config = dict(
    num_attention_heads=5,
    intermediate_size=832,
    qk_norm=True,
    tie_word_embeddings=True,
    parallel_block=False,
    init='normal',
    init_std_up=0.0343,
    learning_rate=0.0169,
    lr_head=0.0113,
    warmup_steps=0,
    final_lr_fraction=0.1,
    max_steps=7653,
    dataset='wikipedia_en',
)
MLP neurons of a small language model. Each row is named by its layer, matrix (down: output weights) and neuron, and shows model dimensions 48-239. Each number is 128 + 32 x the weight over its row's rms, rounded and kept within 0 to 255. Numbers have three digits each. A neuron's up and down rows have the sign that makes its largest values positive.
After each neuron's rows, "fires before" lists the tokens most often just after its 100 highest values on Wikipedia text that the model never trained on.

L10.down822:158168133180150160125137140143092108120113195118159164124137119124167090133126177103063116149162101131114119144070072094155167114104142121142149101036149142077117183136183213079134170127129118082152113139132164194064141130089128180105078118105077126100047162124115223084159158113121150131149124133108077156170100110060071097094056100119133151082189051156103124087100147163124137101149143098110216129159149110216117134142172130102162089108090116143068113134142117100121114132159136132187128142093121120138141179156094083130135111196101081151099085143055116149178127118117114169
fires before: " as", ".", ",", " to", " in"

L12.down68:177153138111169077098096086105125109081148114143159138103125113109188150203134143110109128135112116128086134130085138159134150117096114084156139172060156176095130112135149126122143148174088108255042116201162117117114120141165125111120068145097128132118090093112065168159080101178101146110128166108153125137134129123127087123124108131112108098138155138147157128173099124160172127146134143096176084128232133136183124159152123165136157115091136124092137138099111123084167134104137136053189161151089112092119165094103130155124143108162106092158109144137108119135148130122070146200
fires before: ",", ".", " and", " of"

L2.down426:118129086164121130107151135128100132104117148094162115152119108089136114102108098117160135139125129062063119169104135147116147124120181127111033145119119115156085127106150095094167162185080147148136108092144142108187169174161130143145149152055134137106136108104137154142223134142118092096107224104134187095098085164114121101122154159198102112138099127130193110130081058151125105198146085147134113152127123163159135098185079130138182138144149104137083176121092154100116100100150127130094104100139146169121099117047103145142134139151113164105114203162128123064085085097119127116
fires before: " ", " (", "\n"

L5.down318:117149155134130110128186124134104124121171145174048119128168142172116080124094127127180126102075075167102115132132134129120173142096140146175128159065144148124058177131156169111143132083146131148149093062129097110109172140168132142186141100140134043168103158089124120169142137191061101153093163136135153135109151076139160118118187198076108135137132111118106148128122168158143107128149157109155150132168093103119162130166108154152165173100128112109140154125155162156116077158130135107108126165089180136164143081157109144143127085076100107152182087109077091143132135131120033219
fires before: ";", "\n", " |", " ", ":", " season"

L5.down765:138124143095093103123072142124082147081164123124215150141143136132084102120127118193062130099138161135140140087116143162144163104175092126119109095114111180167057114109132162089095131143135150218200119138140074148186136113060119100081067094084147083129111080143155100114110138115127075115189136185110152109189146107134075099119132125126086147140110105145121138104083127148119178191068111084158065149155113153100173110161201128106142141129127120052161157111089199079115076131139130097148093171134091105095133176112083147139095121144155139098161146132115155167127175161143187225
fires before: "==", "===", "The", "In", "He", "="

L10.down744:165059103170128101126141114102105139104077131148112110098160144134104045212084133049121087149075090132177123165078069150141149161123171145151114092136132140163162153169130122175101151125088073124087157151115128156115201157134112143129069060143122067098113117095160160139193117135104118124086160110122166107170140133114150158092085113116097136120154160092104106115136165124095153134091132135158147161064091068121086121170082141178061134133116157122098148121120052158154093113152169156111112149110130137145163137150139077157135069142116107115074144139123119167138131064123183110
fires before: ",", ".", "})\n", ".\n\n", " in"

L7.down456:089088143106095150105117187098143180128166144147130058090127152162144148120157158130168131110085162054162104167151121165123150208082116070113107118152147143118146089085133110097123139069077140122158117128135140131127180102111113110198184131108118123040148108115170130120094134098080161101103065101108129175084141136145133151100147149108099150142159143124125081112127137114112160115123155083148225126110148072167153114127160163134093158154165113117186120179114131138155159090174140127103056076108141103105176152102127136100158122092109090093129109096128124201195172160082079185
fires before: "|", "-", "===", "=="

L8.down283:158104156117108116103097169197121161137100178153161152148142161168091105066136133095091114132099065183072114098141149141106131134177154171163107134115128158081099115183110136115149130109135158255156065121171145156139137147098099162129118091134095161086154101131162147133189077097186117087138131117171139098159132163061046124104142114161081122170138155125145114089089149109117152108153149107138112132150120088115135103119149120087084121079129145089112099111094085197177150164157106158161115123130133110162107143125121131116126101134149110145119166096113088110200136085090139211
fires before: ",", " |", ")\n", " (", " –", "\n"

L12.down135:127122109064104125151162157074112128160167117168135098117105123137159085074145140110147151166110153104072121152114097138114148127134114111087105111124197155121136080088183174092166103157114188179198049075137133111102115148132169111091183120100143078114160157062153099115153103141106148140123129103141121199087168095163137100121115110088144090168140113136145102101082139111095147121106157159154153157191182113130152111116057131149158153159149143110148092106121133137144169096128175136117161126065095111143130101153154132139133117104085111169133169128188153155137156151167099252
fires before: ".", " |", "–", ";", ",", " "

L3.down680:079152137104113056137121080142142106117096122146149131180115125112096198113074068132148090119097150143152135092164144121100131135169102175111191194099145127116125165136112142107083122077160154126125105141136095101165110118130105096103069166169127133036136129107103191118067147186133154097205093148109090121145156138126161140090120118123139160067115117151115141079095134123084104148080123115126171136109121121130138165124075160130159158136132076154125135086153108123170110128127062115161135159159153118107114149176147130090129125140096069093088173099108125106185135108147084255
fires before: "-", "|"

L9.down234:116120132122118130114091154160083104127120131083114072099137162074099176135106126084171097086119169180139135135079131135112141232178128130059170144110109172156139127093152144154140154142168160173102148130143116101151048142128112063090079120119138152101216112150096166129101109092058159130136163092106142183098130128188122109108078142088122112128165166187141149169061142137117118078127086115079096131130052097148121060090100132186155214164111164127143103119101113144112112191076130087116098090140140126121134149097139125112170157173147077159142101154141104183188163130074061120
fires before: "-", "ing", " "

L9.down207:102087116160180123203177089090094125148097126096158121134107095142128114117136046181174140198148136168153141105134079136112106135154123115151099200169132083179092089168125133142119095149025107115161130161160152196170129184094092144136131164090193141120157155156116081092189115113100169117166176098110138166188112101181134166110151133146141185128104123112144126167165120155107138160124144102124143173085184069106204111191101137165174109173136134143171164145151155121124076139104159165191095100111150110047156113133111127151130156135162103117151123090080105093119126097121172041
fires before: " ", " |\n", "|", "0"

L8.down84:135163147173099103134102196130122195132194142147140066114149156148114134193151038068151138119090115094086107134107120067173162124124104112118066066220090222146169129121120156063146151155148137189136097150129109136117144114122081112145142149078137079094127150122137072066136103142088094127170105109119106144165127154122126118148142149134139144085155084113176116107112161134144106133155101107104129160168084097085123120198121112118189147081085097085153122118130130100083101087099119177148130121153124117109107173165140142061138113096156126165165148151081130105135147121093190200
fires before: "===", "==", "=", "|", ":", "===="

L9.down782:102145116114122159126116129149109116175144118074135136092135099105118104111111164089146168072111119063145090127102170127114131143113086159129156108057143159143109086087110147151132100135111138141176108119138124108137145179115091136151141079099149102119138134010090140165160111165186161137123105135128107107127113083128178147100106091132139149133085085137122128129153142129176147096098160133157158144173114073109120145130108166107237134148114126160097150177120109106108145122151185139181115109152083133194158065134127178145114099093134101135148090095097096085122181134157120178
fires before: ",", " |", " ", " (", ".", "'s"

L8.down553:100111121120168173079104150158169101088133163126142106120177089193109132143092158126121160135160112093164146040118080151188148156133109137130138126125155105118125143076149197061092050134094163122153115122103132149107069052101160151159177115115111107097091100137173115082210143080201143153096173120137116133086134116171141138068119155102155166068157071170104066110182151151106130121102114158130119121084169093141118102116135146123109159120112124092192155147116100118165112151152128085204151137070097163109104174136106172122138171180120148120123099095115051101173118140122155128
fires before: " ", " |", ","

L11.down141:116091180144099131140125133067120085191146117145155147073184150148123058106145135114143158102107174189124137182129078150153099149127163162120137081126096087177085081126170137146076183128084152207147128097106146107188071163127128096119132118078132163149122080150160151184234134132192150110106148126166122138146105152124113097122127184068092120150083164169139143068145146127145100137126132146110201123127158092117088078093102114150100103123113096079157106081114122115144166117159121135138156114085098153169119080127124110159099115163059142149106115094092149150111142083126124100
fires before: "20", "13", "3", "6"

L9.down737:113144130173057092125113143123126087162126145126184173169134147124140172132133138117156138186160172147122036102152134113115122137146148144173145129146148114146156086071123101189179157101110116108129092106082196106150173135103113158125128095117083120153052082138088134131081153121089182163124107134105139072194098182137169207144151101111117147120130106089126113097133139155150126158086179087116169017220113182076097133156107145144168148100141165150132185091128180109119124092088161155206101141127074108146167103125144123133111179137068171121129138153166131071120153056136145134
fires before: " ", " and", " to", " where", " are"

L11.down511:156134202142113110118126116125143129124110134129103093106156139153136142109142081153094075122155140163097167126110173159132181153069111151130111060104172164159174133146184173109150168098130139090158157135146121144149187123099128199086159107128114168094083132166121154123123153121027147032138183098067088074155119164176177105098088041115095114126176115118109115124131124075162172154094142142103149088148064148117122049158116146154139140150095122100130151140178057141131138140139104138171081114113153076164115144122193162136151111145080120162128122181068105077153107146111105183
fires before: ",", ".", ".\n\n", " and", " for", " in"

L7.down1:143098193158130048112113116132104091117148083152107067078203104152159108108100125115094019172164124205080058150186169145113175092139138136101168109138134173118167121150174102145194161135114164162148142113122087137110072119113146147097113110111189165135122080110131146133106148151106156150097136131130124126170093170090092190147158082136150124122148152108134154141125115148129139124115169167115151114116178153122088076128140174136148173086186144089103165180134125140112067123133145093151052123108170088136178094095186147081127149165147115119155090096168105107147133138073137115
fires before: " of", ",", ".", " from"

L11.down501:142144146092133128159119117088119117144104082173149109123118132188127114138112189137103097142176139106099131103120132130174150097111159145153127124107133138158119096155118185136163140144140143144185176204109139107121155125123087143145127140119084063105133118169124086114168151090124149132154155159121128126166061101107139147157104127187103107106149178090194155106190105073134095124094149107135156173162154137160080109111138136126111133091194120155128142096160143128173186164083152161136121120147154151126099160127099116167086126145126090144107135067158140156162146063134169145
fires before: " ", " the"

L8.down706:153049188134154174085131143114144123095153171134158161128064150127183143132172155118114115127117144155098113073182142146163121121138102120121198145130121124127142088137115043146188135162142182173129189126152140167130152158136097118127176123120109144103161112080153124126162159153092131124078115125125165159148191104106166100085148129129079143135060096139130178066108127150152135119136082131099174154184123111116161148185113136151091081133110143142098140119112090110107114088151190093144106084163062154188161173128138160135085123157167099196116152118127101103147165132131129149
fires before: "19", "18", "20", " century", " to"

L9.down350:078104133100139148154146200160107105155151178211098129153136070160095114050092120081108146095095121121169129141124091083061139143121110138094130131146197185129148097131117133112141082060134120088160119101036130138171128129102117087114071084131108118164148111154088102103140133113156070133115096140126121152131126135170100109075136109208115133144053132125122133135114113071176187109177131165139135130126129115115194109079165121100159160129112107122128081177129128112125113156116141154076135113073122115103134179106128104156169108086095096156104134139112100141110099098148160066
fires before: " in", " at", " on"

L5.down71:136110049117094201092152111128165129148115058144087060094127152162144117196170176145126115123155092138138136114157088167176145065075168108100147090155131138083088136084105194120099097158157087145143096128111160174055101087135130066121126127090100079066161110155125161127112095165164110095110120106136153149101172147062097118121156075097113145148069145130141134172145182087085136124145120137120174063154135137115108213086142091142155089158162115117144073146101162108123116091141156151099146155094184134119075144091064058113069122133169108156125143075124114050117166102116134145
fires before: " ", " the"

L2.down453:107138137112095163134082149182138100136128099084115140165149103175073114137046133102159151101111161175153107129121163190118130122144137117186128178111127112137113134116130101132107126107100149147228102114101157103150156131194075148157094118125197119040095156079087138180155062097142118088161130138152136114161133159149144192065158135153128128109124166171064143121090182082160110111128146143103180158136153133177111135138129172137105117094147099115126120123128108166139133127136084135124077154198160145135141143087177128114157088179154116109141107143125111167147236157117085255
fires before: "|", " "

L11.down265:154186095120147150133098182110108108079121145195122173137105172168041169167149145088149126156120100155127125135074135157165045160131104086071113078090151119160159121072154154192124115164087138199170113169044106159131123208108121093139133037126096123134124154123143123095183129152158149167104114089110122163094143118171143152132133095114113100146144124096127103138125100133170131166197120153190179182179144156141068177098174112152117152145151115148082146158138131119086107126153086107079100127158142113136097133127083171152161154104104114111158179073119134154164143130094091138
fires before: " the", " "

L11.down595:133103152175180154165153137093126152154138093116158088134127145139108079079087158155140127128100108130132134128172124124095120133140125108182159097069102171081125103125102167134098046160138102140080102127115186083097127155087104188144182145151168131123134138115154098051190117106180195088147160116126099122127129082093141137195066134144150103095100169123148103131137112154138216106143135128142084100176163137102134119065112078138139107129183180163072135119128154108122123127154175136119162086129148140131131111111138111151127134077094095169143143154133124131118132167159163127
fires before: " |", " |\n", "ian", " "

L11.down58:086096119087070165146124109064124135155174129089133121127128172122120167207076126093119167120118130139101131123122115171124141148104133112128182176150124155170142089172062110160132199146150162181138133156113146138138124118134106103119159098092080149085144167070135108118206087090125154149100116120140097127157141114161165119137129055124123070078199066144129079109155124144052126083126102134118140045168155128068119084131111125130147148099163179085055096107106127142136142124076162101167138143095118113120132137142155141103145113137093098166106079119134098109162191119082150240
fires before: " |", " (", " |\n", "–", "."

L5.down200:101136115136140062141123081108149146107146158128089104120117198094165205156171153163112122116108100180037095114110113119145078123167143126119193130075145105088117126127160116160115097100107200197187158189107099146122125144073143104158106125153125080115111153101124096139140117159102119089161120163109132187125068184124123131103090118135157148120117103095121102108114142126133239131127122157134101147078117120178107123122103161122122134055162086140120116121115215143174107099136157090124181140119119135133169145114142096199113135176103162106140126082100151114091110098070130188
fires before: "20", "19", "18", "23"

L3.down813:071127067141151141169166161172149134131111109143120068124121148134150182134106100146136153149084136142097146137133145083179154142158108098089151117093148120105127087136169145164166136139088159197148101159154154142107165131108116124112124139127173116042163165104113150068132136103157077103118098152142140197142176096119153126132127140149140127103178069112144133158095171130058160183134141151099103157020136158152111182177151124132141081103106162095119133107146153137133093119107148174109095177117085088049157130166139092110144135155128131130117165104135138139144132163178128255
fires before: "|", "-", "===", "The"

L8.down10:152143122122123153150110131127112125135133129136132140124132152130124150103126093163112119119154119142158126148159146146109113106161132128126136137136157117110122135130149144094133107122153106255107108144114091120151116132127150123135120103161140127125117120115126117158063107165134159146157146140139115097124143125157141139111130155129170122128147135133148159156152114151129084133113123173100105131249112168123103120155078135094148120149151123140103137119149158069153097128106127143145147114125133139124115114144121123102099148119111109112155133143156139089087130136152132255
fires before: "==", "===", "In", "The", "A"

L10.down787:144076159070146154099137153181092144109129144084147139118126082090089172101120128121163120087156173091102161078144172172134185160158130133114127218156136108164143087102088125167110114144129126132057074181097080112126139151172138073114181105106144110133145126123178120166109169132166160161165102065176144184131103101107147108133099158173124106135058116173149136130152154107166147130111151114136094098242145148107145096074085174145155155122163105066137195118124093139153092160141192132087123152142104144104140063113187092133149071136132049116136118139102186031120153141167112095
fires before: ",", " million", "0", ".", " billion"

L12.down775:151098143152104163121165165127158105161118111114113124141167168075173189190141146119162111168110115099117175112125066174159125117129177131083120171147149125148053157133152126105117153162128136201164140146116127071190126132163075082077187148087116121124121132172154157128081125121141135157100112110127098106123204222165175125115105138132077122102077114108110115106115157129154158152141202141173151140058092082113120120127112130141176067116073133153113124166071098165126139109179108084120150110142103103135138089148135167127136097154150118156140175132152090117166100132100148169
fires before: "19", "18", "20", "15", "17"

L11.down492:196123160178112116223132155152140105159131145131073127200149127165092190093131173103117144140174081121101115153189146155158140105090141070114172125142197102124163153129095125170150144138083115186143135069172096119151107154146114124042116138141123086154116151148061128191121124124196177100120152084070105172139148100159204153112101144111138083072167078172094078066149137108133148068151062155143144101082105100090116107067094161083134148101161073122119172132121120148089088125159123200098131152150156158094143108149083158101074146116147152124138096078120127110165119113163118173
fires before: " ", " a", " the"

L11.down669:125123145117113081174158129130172143157132068155124190120102118164139182154128106128187142172165084099116157162159101074166060131160153130127107111102184106119110115091162129133152108145111100193179101167151217147110119155133136113085157126147120122159149095098074091049135152118169136121113123126111124114183131143106117101114147130112097154112165130113182137082112117131177141141157090107180106135234162098112180138119055050144113081167161147157095151121118105177052078129126106109181105131120111159090134100089072112079137072158162130115081108158169177158106119131110160234
fires before: " "

L12.down124:175141085120079154183067087122126114124105086156126164132127088135150166121143146119167138185129150119158156149113155136149128095132124161171090093126129139152172150108141149164047121095151111091189148145124109102070138098108075144151187100103128101124118127090131117124172133171173135118128137100102155051103139122128168132124149085152146069116157131169064126107159175128117118162130076114165175117182100147127116117175093120137154150128115112088098126135102122172164166133173160165144170101159129157123081136154102101175106096105126094128090163069161086139094094120163107213
fires before: " ", "20", ":", " S", "19"

L10.down752:108115155118116159152144157130177202126155037105141108151156135165095150126185124115130106109085059164167103152144182157145080116138151111071109123147180135056095123115128153130132159186116086210167204126142112149130155138122118079135125151145093119137079132075068120105161099182160155117107168131112124133113194158141104102100069092058072135110187113134064126099055096105142163081152109147146171095133123188114089150115099088120096121179081082075070158111085134116185078058083141124123141169122153120184143102087127140131110092134184166128107116118156136104091172158161186170
fires before: " "

L8.down358:119147131148123131136127138127144110099103149127141128138127126107107155120125102132117139092154140137110154122130101128111158135116120129101128126132128133131138101140147110123128154124139108255124126147171122138118108124146099126092122119148145142131118131121108151102089128132123100141146132132114123108115122127149143111150106125144127107129095144132126134145137141127120131129112156153112120129255119140162154114155139160130150134130104132133125115119113138108161093132144129145125156124142103118117114109098134151128086155151137136126124147146134139132118158161136107255
fires before: "==", "===", "The", "In"

L10.down348:147107087140098126189151087143127127139106131111139126127105142099146129106168144078106140119177107088117102116070135119150144140135108113083127114119163080143099091110048134108125104148067138060133112081133122099084111166162105167155112079101122163149120104117120139121133152072192113095141091165135138157113116098189095092116113052139126075154125092128118118174064164093106180094167113140086130109121136077097134145119146119111148151127153081166098090149102205112105147142213150170139145019179089153087085141099190114217149122111135097182117156098149132162203178092159138149
fires before: " by", " with", " in", " on"

L10.down401:156126143133136123152095128177125147166170163211186111116213130139105168192096092154113076134172114106112157098187116197128177084132140095125128086066178177092137071147160182109136124232090113147167160094113047138084158099102141138126098111099106128114133105070164095147143144097166135150097135123129089123137145129118127115112101077131091133098123130159133176089037150136147183107070145148154120081118122100113121135173147096133147114142147145110097149098105104118155122119097164115230157131132126094124144131069138188105109105108129111129111041129111128109130085137103121152
fires before: " |", ";", ")\n", ".", ",", "–"

L10.down746:150140147192134118133160129118025128137141115139143063164143148123129157115115187164128066115163155111118082083114128170147103133121102092152115045167135110069127104153128124166106138189135127235145134149095132143149106129203155140125128124137147133135156121132135080115082110124120095152194134149146172073054118100118131122136110081173111181086168133085127121172138158135179115117152093142147135121192109151170146195086116132143176158121165213145124151073094063144140141167077197125169133081130140109104123158131103106120152109145161086137058132096131150192113143131113055131
fires before: " ", " the", " his", ","

L8.down251:168137097114116078096155094140117134065101087108150102171080132102120147121170140071094132117143088132067120134132123124150069103116114133097149075162162163112156116190108162148160097160121084151114089103113125102124164118124067109123147072130187128074126145085091139107163121127170088157164193117116184159126176061159102133077143113167130134098172165109196164120117227121107160109163116105129063128158123100160103114114074159141095047098147209113121066126179172112149106162109085131144136059094139135114146090136158118183140171131130150118139169134105104083127128116109135135
fires before: " ", ":", " |", " Total"

L7.down511:122143126118108131137127127137120122133122140122113137128126119121125134122134110149137131113153128140148131128128135136131122088153132127114143132119176136116115147160122128104126116120146121255135127143144085120126094125110156091138119101146141125119132123125130124135063120160145124137140148154144079121129156126144155146119131157130140113136124147131137126150132132135135135143108145151117101147135117125162097125141101119103137104146159104156112134097132145085151108132120132138132157104121118112103103121151128122106099115135138104127130153117152143101131132142143147255
fires before: "==", "===", "In", "The", "-", "A"

L12.down452:180186095160154116125107195162181110170125109183083182149138133105140114109110165070117126114090142162148152150130062127141131113111121116088110100117124130132114076087176134168152068111112135168122109149139218222134119110094079146187162106066104125146173086145120100131117107087118151113133106134152122137134119167138146073190114062156126061159089084070176134084123082136117157148134115151088135125191127089129092167094171139126135168124152126147133127119144127118084154113125145172106156144128093141137134192080094132160105172100180103134167162074115140160139088064153120098
fires before: " ", " in", " on", " (", ":", " the"

L8.down649:105177107118124203175137174139084087140112114089091152107141109159164098091098117173087116120105118133056138091138101105127225127154180163147116190096175153160112096120080102130107171101106141145112111138052109126084169076075063090158146135128121121130143160200130152124156095162112136119168107088142174088117119157122088134117085105139124123069104143197116070187115099105107101124074139132128131186122149112137089137092155075159136101087121180183096138162157106056202153108092129151116169138117106158096127112057124108142144072143141123130118098097122090151179091128141155164
fires before: " |", ".", "–", " "

L2.down684:126088121146063116117128157128132120077149137113131152183166145142091122081040095152167128144085081118086059119102121169118063108048139084174122090102143118173074157149144115156135131097123147133088138101126175135146154155168138156155132103100090135105069141104095144083189128161163161129161169140076128148131070129135111142147173167097173151092118142093084135129159089111091124161177149169148123093100161184132069111117191098099127160115188134162125154144114160127145123142198178173133111163124132104175166093048129147148104128089142069118122153227110130136089167151141163120
fires before: " ", "."

L2.down701:156134135088093112155071112151089097173152161086121035195161165151138152130095118127161100122124135110102102093121094191082183174129148143074153090105167168158135136055074135189097119106154150135128057110164138151171171123111123135099138149118113138068123148076127137170100137110128122125125139106082116142094104178155084174187218166111093133175158129160090108176044123122171136114142120076145152100091161137155107124129125124166143148135156072112032142115097110128087109081096115120115109111136126101117114115129099124082115105105094125101123123129163093127205219079146152216
fires before: "-", "|", " ", "A", "L"

L10.down743:099050219101129087171155136122171165173123180141130038137100155108161182107119093124146088175106109131107153117097143153136101109140101129128119105156084170140104136148168099155086120135127120173119152160143125138094128181172114126077131103062105054117116111151213126117179094101120128103179132125120053153175111167103116155122126040067139135097119091149168106065147122064169125162098154106123156141141111098182140115094199145132066106086109154128135147134078142111193109086099209140094180103130062128136103142098122184150080154187155172185107153130145116168149103066097108137
fires before: "19", "20"

L11.down90:196142130119140245098130117144177106093157102149114090126153106095087115074119105187185121145145118087112143123076135161217155096102099127133082152107131116076071143151142135106034213150105149135113127114110063144113132138137126121128178183122098108133112108115086146124109123154108154118120149152103104123082179118167090148098141090130054135082155078155071069140114177159158125123100132091124166147096094179052102179037120081140085146130143124110118135130165086120150119135129125106123115142174137079064124053134106104124079120097141106147124141153140103145145134144169132060
fires before: "-", " ", "\""

L2.down2:142114124147101050150115180155149120119144170097115115102160125094151102136147118183123108108152128144105155114122089123083152096123135113145107109072073147187204125146114166111091127145092145070136101159077083123130148104117162057141107168084146114144190116184120123160120143134152128133096150101149162152160080104159119131084090108077069095097146174132154121090074104050076214200149141130107132093160178128059142146136140089148113118212134092116094144114161180084139139096172151146150094092118107155130144122088144088135181086120143096095128138141099123106118114123104121090
fires before: " as", " in", " on", " for", "rell"

L7.down125:133082094050161150175091120149158118139079132092215099120167089099156111136102113162150137129112191191102132085143111136147117102116099101143091130072131100177131134128150104110084047138125145152123102085114161142093139116116116134113125121124104097119165123141123133183193070128107095228144140102086116157091157085150154127158159145083131130120131145089131101115103154160192145155112126116165147126175087138117103144123108082121116128106078133148156119149155145153071085167148177162127094140142103105177124137121140138067169110099107145046136144111146155095151151092104149018
fires before: " ", " —", "|", "3", " |"

L8.down492:136180174093114140070097115164184144143094142113154134108063196173075112154089155135098141123078062133120165132101147113117117108136128114122094125124124159081133140193097087103153139108161134255121084174163082139116153146116067203158093106146180122164142126133176158150170086104141080115105160142137133128115168120057106086076135103141118102137162098129094128117149213127136159091121077153131101107162140095066140099141103113117068101065116132093075131126201117173173152136163113181145156142116179133153217080109122113108128106172134168093116146093167118153118105119124146048
fires before: ".", ",", " |", ":", "u", "°"

L7.down789:108148159122098161148154182129104100128099133086132118153139124133091097128068117133191130102164089107130100139120137131131091098158121131151089141154043111137121108131131084082157095072124076255124112141135145151135151169158128139153142095097161121106097098102149158125178145118184120147155115113111128079147155134099140125068111134168109099120133133104052155157129149114133132126122116137183063104249193181164154098173122099113128120111126146136091117107093117142146151165132138120153114168125147096178152115139143143152101144101110139172109130115092096120079150128087125255
fires before: "-", " ", "|"

L9.down167:160125141102105082110129133199171119102151177129134182190213052124063159105173125141152107088124096189116102107193166180122093109138174148142161148097178146149116135139066127158196138114151123081123141145130120178130174114150165107086041109095081135110120136066086151126107125105151137070110130133111120079161091145116139111110142097150078132132153111109126121060155120072167104063106088148117140144085129156146094180121130108120166139106119132071121097147154125147077129122096158127174080184102143088195164143143120136123174091121124162121108180150091173112132120119172159079
fires before: " |", ".", " |\n", ":"

L2.down99:125113120167095134182128155120124246117248097123111125150136119163146120190097091183168153122120128098081154116131147181167144200136165166105106075124165175166122134156104205114145164127109134091104154135113141162112157060118109120135125125156159121115103189068092148149110113126108131076141160084110123162172129081086142092084099109093129153151146125101188136082133215089181099104120125118153132136128068144125086109142111124155089087175177132087152134117206125098185138079128142091140138123113185126145099109145122163183179094146160063158116065151111069117122134116134101207
fires before: " |", ".", ",", " |\n"

L12.down667:131175122202161127176141138119119094143161124144175076115058122131092089179094123118124184164115116126122104102115085158104073108117062136136089124172135133117112146117121151176128112093153162255144135100160181180127117133146138145190117116174162117148113093125138122134214114122144219138138149062140072143123184115116101193134123113133125161063128105066066159123147161121106098199149149170168173176211138094111145145116095144129078092174145169072113134172145103113148121148153128144166144119106117142129185127133140097123132174126093156131086159075091167145111133130078085112
fires before: " ", " Came", " —", " \""

L11.down76:114135134148135155129116143190155126065131148085151065082151146151081139114122106152121130112130128083131092127098173169127123122100105121128160131085209124162156123124121140092151137121127179149145142136092086117109078146130108128116199123158081143131149127167118150204137100092167127152119109155167169165134168127090112179056112034133113162149091106186086146148050140065116134064166110115094177122174130114141143164153088117141131136129138101174121101107203120142095137058148187104125131067132157102153108162027131086091135089151127131101096140151104134155174143107152150125
fires before: " by", " as", " in", " for", " to"

L11.down741:167089114150162152123168086160119103098106168156150135118091115146138138119112106102165137144113146080135120103052144101110190122121144153131120070134143121131118196107110124136124114097106132140148104094112136137144190139057160087160136165089124105132144155160130095183125157145082149179140128124140170158138188140126082054149123063146130106144091133098143109111073171088106205111095160118151146132190057196137174149147112094149189127163141098118071116172095132142099113144134103127176073120167113108144162202074176086122148099140119137164060070076122121104125043059149085128
fires before: " in", " as", " for", " on", " with", " at"

L9.down9:104111065113100094097110180166171097156171122149119145100163081131121131110174113141095144135108138073122128102130108165113184131123140126127085190092091172133097094183157138214124165122092133192135124148167146174114150168114091088180126124076170117144142208100124131167147099132148136044064117091143106086106149125133169147063134163127138061128156141191109114130102132081120149126162130123110071155191086106122149110129138099095151116086118136134146085152096093081145167095137136077119135140142099108110147123122091138137137098117109112123116126060104108154178109086164125255
fires before: ",", ".", " and", ".\n\n", "\n", " to"

L3.down569:099152210142142112158139083098133140113141091128167113109097111130072069157154091168073087119130142140134131162109183097127098094162144124111128118124066128101114155104156115134080213137153152177172107127149150085095109137128101097120131126174143121068160081121103132136063085091175094084123135173159119070130153147133144161056162133177150175097120115106166171081076129171131123120111123094112095151206100108118141099142153137078163132144044056097113153074145168129147108133117152175112134185152165116119097159138125141110135132103196114123138101177143171124148159173141099255
fires before: "==", "In", "===", "The"